From a checkpoint of a small transformer trained on Wikipedia.
Size: width 192, MLP 576 SwiGLU, 11.9M parameters.
Architecture: RMSNorm before each block, rotary positions, no biases in attention or MLP, untied embeddings, capped logits.
MLP neurons of a small language model. Each row is named by its layer, matrix (down: output weights) and neuron, and shows model dimensions 0-191. Each number is 128 + 32 x the weight over its row's rms, rounded and kept within 0 to 255. Numbers have three digits each. A neuron's up and down rows have the sign that makes its largest values positive.
After each neuron's rows, "fires before" lists the tokens most often just after its 100 highest values on Wikipedia text that the model never trained on.

L5.down349:110160152145103103171175128191126140140155122151134156145148076115152054131138116108110114144163125191118125134125121158120117126161148135173165085123148171109130135027127161085122085073114143128087116157124115129101105136135094124182109166130077206161060183128101119175129138126117128158135163098209113190138133144079110162184082150105101118118092137126157086094176076147105047059117166104146116100104154106141072133119107104089175127128141135136092156139150160080117111123128131122123176134138140157111137120215121127111209109114165190170179135094157135059112112090098143150
fires before: "1", "2", "0", " |", "s", "5"

L5.down33:092140119116153117156113069132150141114112153110152131175116152135109200228134115127127163068115110085136123101095165076152100106124148152090127090063078156145130158047137153104185132139123125162142128157154127126145167118104086192150083094116109149121123147080138177174076079091149176082157180110123132141087147078096255114157120116139182086113111077133165130122137183111125110105175146115093126064132130119093122104150136131127125162113107082119123097120126116091065138138105107070139148142101164141150114208127142100129120147127122096120161138135097103094186128145095134070
fires before: " ", " \"", " W", " T", " Part", " B"

L3.down535:086159097190144199101089135114090150121178138188088138068102137133143137136126157105110156103130114090086127159162114117137127155131136107187130136134167137104130166092128119153187093111082170220138139115128088099134124139156130170218106160176127166151154192166162118162113160170074124140076113081200180133137158121128191158177118170181105024162126161157105098147132149134114111130154126123097078075140135088158088126168156123077090147143142128118075134098135183128085099098103149110186097129145080131093115153137070129115153113109168140113126133104121150133146140117131193139
fires before: "n", "per", "wn", "ne"

L7.down125:141165147087185084087131137140091160108155109131146069136075127124135161142078142103129120070126157109168174125148138129158145121141099204151110104082142121210116132121107148115157116114146169141077106127215139085094151150134145126143094150142129086082108217144128159125086111135087133094120144036136143103170135125099200131125085085184135162168092105180147125121167100117129129125155170112060082068137130108137084126167149090107146113114148098077086066089158113145111118153120153063140155091119119161156145175187168138137130084155058155169087168098117096095146148127161128130
fires before: " |", " |\n", " m", "%"

L11.down332:145107151079161069113093037144133121167118125133134138128159151174089086071149175062169134139154166091147145143147151078092077108135144156094146141101117133067121214146115112143118183150125103180096100148145134142094141109175104106127161073102168110121139131118101173027086110123180124111096116128157149158130101161116126093155093135102138163182160139154100132157127119101086067131150135137113108177064114098114131095105228083126160089100127148116171078134112115120146053099147126155102123149116114128148160090104099079153110123130087153115181186094132119201110136148157144164
fires before: " |", ".", " (", ",", "%"

L3.down549:079152121129170118124112092144128147135138157075152141162113157145106196198139103118127162058165104080138166111131161090133080089168135120100127111062056159157130174083143112115155117142113138183136128162137134107161174122119070189121090114131095124131140131089131182180102071075154154089158167124120123135107148092095255128160136099154146107129124090130152104130177154121139086124150129126105118071166149118116126089159157144122144154101098073124144092132125114123075155148118121057116166126117135122132121182163152104128115112143127091098155129130103094087205097146112142080
fires before: " ", " W", " B", " L", " T", " K"

L3.down55:086111168156158150101117128146111143150118183129171133153070120136118171126147110113104112060112158115143151135102129133085110105166126162082143138104139099095141079121126135140180124143105127173161164095127085063139183135168101141193088132137121147193149135118138130150136102166163126077115149162119116132091090114091131165129102134106112021134179145170139113180125127168117080035170185152123133095161133067116150170201169172124088146157119162117112132166076140147180150154156108131166158133131181188119155166093157138083194113048138101123163104137122060123077083140134143125
fires before: "ed", "ond", "iv", "ing", "ual", "ive"

L17.down400:092115161110154101131146197157142129081111085038079146114119108143111188110150184168097184133070070122153085095071150138129141120159148180097140093108089193150128101140163118120098123133140145145106151136151061125151155146149144112108154129097136100125112095164108119159103112142150085127086124093124099163131088159114191114105082130179095105096141107098094177148084217110126153119170213143144113142174110144135142076141157072131123113140131088145090094117103162110162096133107091095141150121134085097038112197150166118151097069070154132137086146153150054111120132130156146142
fires before: "–", " ", "ial", "es"

L2.down408:125120119191127169119106144142129157142146082206086087086097149149112143119144233122111111108124109108075113145164094114110120187135146111176102119131132149146125152117134128155139097115098168178188104104143077109139097123157139209185126151193131160120117191170094118186096149136089125141119099153179174131142138107158181167179110145192114020148105155148118122180108137124119130146144153104108049103118124061165129127132154128077132175115177094115101116085156177129096109159123124140167083112143081168130106137145054136089152097095185132085125138098099130121118137143159171122
fires before: "n", "E", "r", "ne", "ther", "V"

L17.down353:145074129143088102135092179182139108107129136162176138146089107127150144158143148146087117099134096130095112124100160085098127157111124081112076154052100068105144169091187087117118131144096172138115106140147111120166127144140140109155118121114102100206122104188128108103119079121071142179152173076082098095176072161138143159118082182135090096064123104095121136100131158196042100069089158107153149164128115100175110159140155054160135089102143170089115123128156116126132085100129170151155063120181120161155104112138084078108072111112087105163128152169123147102142075103119159102
fires before: "p", "P", "ia", "0", "1"

L8.down159:066157118118077102116093105165095135059089056149106154090067130084099077125046153134152120148081117152128185073098138178118123117129189104076071176159142185109125194149149125162151120116123115124161120134116175159126180152144144140140137159144137138073121074150187134035111135165152116101161129107120133086178104081164071134125100181184154084142097132150098117176128087144145142135168155166143117118129108130069158135152177139140147159101128154133131065167164128160133152126118132108099076105084092157144094123138095112163119144108117125048114125088150078151120101129136177140
fires before: " |", ";", "–", " |\n", ",", " March"

L7.down313:193080173166120106083117099100147099111084123154141166140111184149157200158133109098120117166136154133158156092148145175050093122120167144119120093151142109136167129149092121180155100132114127117178113139121175125105100121160157083169127144116134104177094111163125147119151122154188135158111128182103134165103089115110040146135155103155078079145178148084102132159141122196158091033157097152162143080096093104165136172142156142141177182122133120131148135204092107102184106125150079155134117127151167058191136142167133095118181161127096121117054119126133168168137088121116108100
fires before: "ed", "er", "ing", "b", "mer"

L21.down238:151169134131085137140118120145068136113144139164147094137142142119134149132181101132116148065143114085185117123114152123150096085185124113096209117086124170112136158163121167064155092134117142139103124073178095158135076106098147104116117138178096222143102114073110217157197072092080138093158086163104139117092124139122151126154164088146134090120076131108117127097109159154061111108084146081118097132171130165120149122149131142158084104067100093071145075132146109171085178145181076123159126154172117105132104086147149129163169106151072157086166100135086107090125113103118180142
fires before: " ", " T", " M"

L17.down252:149171089131138159171189105132118100117119082162163146101109076073146184147134109141118073044139144119094102159149093122157137149117081152112131131092108149151159096052127116154147117142111148144103124116091152149112107137124123101096099126121080103138174114167128149096127086108136092185139152113140135112091097218159211176054125213111142111082070078132120165082157117140137091087147150104141115095084128110121086148130156097227100103109123131121196085069104143057158152130085133065144129153124089121081158120161200144105091124165120133106108104106131153105122145128131129137
fires before: "z", "st", "ell", "k", "ch", " "

L16.down39:120100172155167097164155129142124135159122123070185148117118103162129171173147145077105111124163134133130134183117115169133162147128127124133118176076091093098152196084108123102127120130159177169152147077122071111172182197068126094113134071126110141155120133143104137110142131177133133120128094047145169062146101072129180151080131154136163171166095116118136100168172116151112126101101134120176127123129154084210143104143145090119070110091190142063213080121130165152135114103153128094094082131128068092135176120099126092132120116091153165169124162160177126095095162076121153169
fires before: "1", "0", "2", "3", "ter", "ier"

L7.down213:066137130079110143131104120132119118125161159132144053062102140154135098163110079109152153159107122135165118141135139147117098136137162166101157095062099119147093136125209072131157176171124067128139159129108150146089153138161159144125064102132167104138155100162116174109051146146163058080122083150097070107176065089151092127139122138145086123167124098180134197160112141098137056134119156115134092166105111114115190137134195133100171164082145136135107150141105099057163147078159125154152119070148086122094094141169120124150106132112078081131094151069116121165120172165104149086
fires before: " |", " |\n", "%", ";", "."

L8.down266:189091128179126097132146118153098107110082105150140146142122166129111183115160066139072135128107108094116158207142171136054185071142143082121106142094176118143090130109148076145151109121081091113157125139124078101164102141110184153090136124138109110224140147152150116165142169164131156114122180179109156153095180143104111125169134138131128091101165114050117138103125200085187128132138102160119133115154140158098130144092109171113109175153101145161187176152149183117178129118079115160169061127118130084187165175095141123079131126140133156091092077121125147158141043142113142138
fires before: "ed", "|", "er", " in", "o", "ing"

L7.down208:133096122103147103098143122118146117146066127161132159122111119137123226160159120130098109118091108101166148096115141098078141179120165116092171099138105114075114107070171118136142151164187123150127156136121169068150155129134109143181134130133077128145108061147144136125094161164171114156097188153198111122130096184085172143143140128148134000114182089108117074143206066135149118081157152142101115171092142104157172124151115102112165117094101115128150090135107166088136097136136111113184124133154184110140114169094162051146107137164156147108153113117131072156088108133172128122
fires before: "p", "b", "mer", "ed", "ing"

L21.down356:112115147157133089089089139168042143102126078096152086110130128089149181163123146150144089092121117196124137156134146153176103126178132183125112122124130197165144097092113172137108118136091138095163086104178085125151111097128138093067098153159131119145186110168138151078138157130136090159174158070174147145129108116131193085122100128083182114096114151123086145099133139148170174097143121089148188171164117156132147159150095158133118056073122144138159058147127094177075098145095092122113142139137113172119123127077180154178107157144140146120193044136098067135100149113079147086
fires before: " ", "em"

L2.down158:112114135113193117071121128148136099152086113122096173074139096094109123093149105186129101114187152079094113104175109096104105124174144187120097178145113094103176085065024147113147132093152171064128122159116138135133153139151131062204136125145120146092181116139119108131057156062118136112156096132113147109123117135084102104139132093137113116135134131111151099111111142067090111067129107150108131126155084114144149111062105142141133068096154121139104129093078156106139090083098162176131062092117111120124085130148097165064129131186157151067090060102122118070112132109118178087
fires before: " the", " ", "hip", " his", " a"

L16.down283:153174149133110102091093145108041142152115195105119142176109158092128139157107134115126112155108116147111094137113166168115062092101144111108160092183134145112096141074123090126137115193151097180119107114088155087164175158155193151105131137115111149123104141146136173161179123147141107147138105130127125170107079148138252138093130160108139092089149153139104152104133138095129115203203149117086129126156076098150153122122049099095063121090103134070146133165114107119138096082121124101102058120123120201078109133125181183138130176111129097125157123094082079110163147156132111075
fires before: " ", "%"

L8.down419:092154096085178102088080113053138123099171126087115057171093154109147127176172100093151090097150124103135193138148081104168111148128153147101102095067088177157158102114112150117142128161141167163099111209204192112138170123144149146078166097162116129089142144133127145131063110146123188063130105087157092130140126077125220155123139071102146086094094117109128123127165114087067127088152132141131122111136089079128153108113146104094106125118126103074093134089116109135163112113136131039115138061112130135120115137167180156188139138097135140104128153112151079092113106117137176144
fires before: " |", " |\n", " of"

L7.down221:123148118129164146108104102110124111125120138084148138177117190141085182214135117102127165059154102104128149093123145071134103103122127153091108097084095150148100135053147136114184113135139118185144142154151140104171172138128075187144095092130121144104125132067159175182066086095145173071154164107156128152120150083107255137156124115143142011126122105117165098136163175131107100110148127131122132077152128119124134105156152139143154163106102075126134101137121120094068151146102125090130141145121168141123082175151116063135120140136121088115138144094102094111189099138151161079
fires before: " ", " W", " T", " K", " Part", " B"

L17.down254:127148146066147110115102126153083118135114146086190121128114090094119160127132068110138145110180107113152103111131137139106086122171155164056093126080140255112145105082094123097158109101127147127148120147127050097136125094128150146073144132118157141149115116144138151153107108137081130096130124078112137108098152148126255101116121084156117167126069102143123110116143091118188155155111132094069140100155152152129134121181094087142116131162168089162103085137079150148107120138125116025119101098086104133077081140167193114149140074106156122132153121126136118076121154150144120108
fires before: " "

L15.down18:064086129111130113099145050152103159095140108075094127164138144104169091128143151110124063166105057116114113104147152099150117097143144141131153169121108206130174116141134125143163173106147125081132131124119190106110144115130139163091181106102157151130093120133145158133105107162081133130114115134112164143113114109120244151122071156101090171096126102138096095109101100101144124179134086134125157152110119142111121121109127165142101171154096149160146130086092081129102115070128114039169108190103123144100117158158255137133109078189100103167181163070136141094167130130097158141
fires before: " |\n", " ", "\n"

L16.down477:075123154158143113176147182106172115165137114067132141149121100153187102139117176164086149171074133151155137173161107117113139139135122122152141127153130091063125144069165173139153131158142173026141145141154146128120154153175120080156109142116161152146145181125141133076153139077098102095084171109138150121138074085104149202141060171093104255153162113115180103127154097166131097119170165160137122133112103092111052131142123100172154109150119189101089174130118101127099160123138172114136104112152157153120115099113134090151162101124134140116096110148141156110118145140118143134
fires before: "5", "4", "7", "8", "2", "9"

L9.down217:139142159052124082161118138137173145128094090144120240150110120131102201122163092173085084177093162121111070121128144158120130151071151133120121098111103142094127122082110123148134082157146099166176146141138145085172086136138128133119174172130101172114117141176114139126171166194167081130096170153120133075156127109060137125129170117142119089094153086148159125111154096158151111048136084102128133152155154135161203106187211146097123115135098215076085096155073138134141097147141081156148145156105148105171164160131134120148117170122099086167136080154088146109110127132142133112
fires before: "p", "b", "ce", "mer", "e", "ed"

L11.down468:161128188125116106101118071165067106159092112161192138076161089175091069135129123143141170158157116126132160101153125158136093160067149160077114168055136127065151125111121114102184155125159153120128146115146101165128119120115144172134105153087171116117123067137123109081127169091115056111088169148109152183102112128134087150214082191118123096137135135143143136129096146150146118150161105183153151134134125152097108098150246151095169156134103101126083122122153071089134128130166138128111058151120140147144108104125141110155130066121110166135124177061081136150127096173149126051
fires before: ".", " |", "–", ")", " ("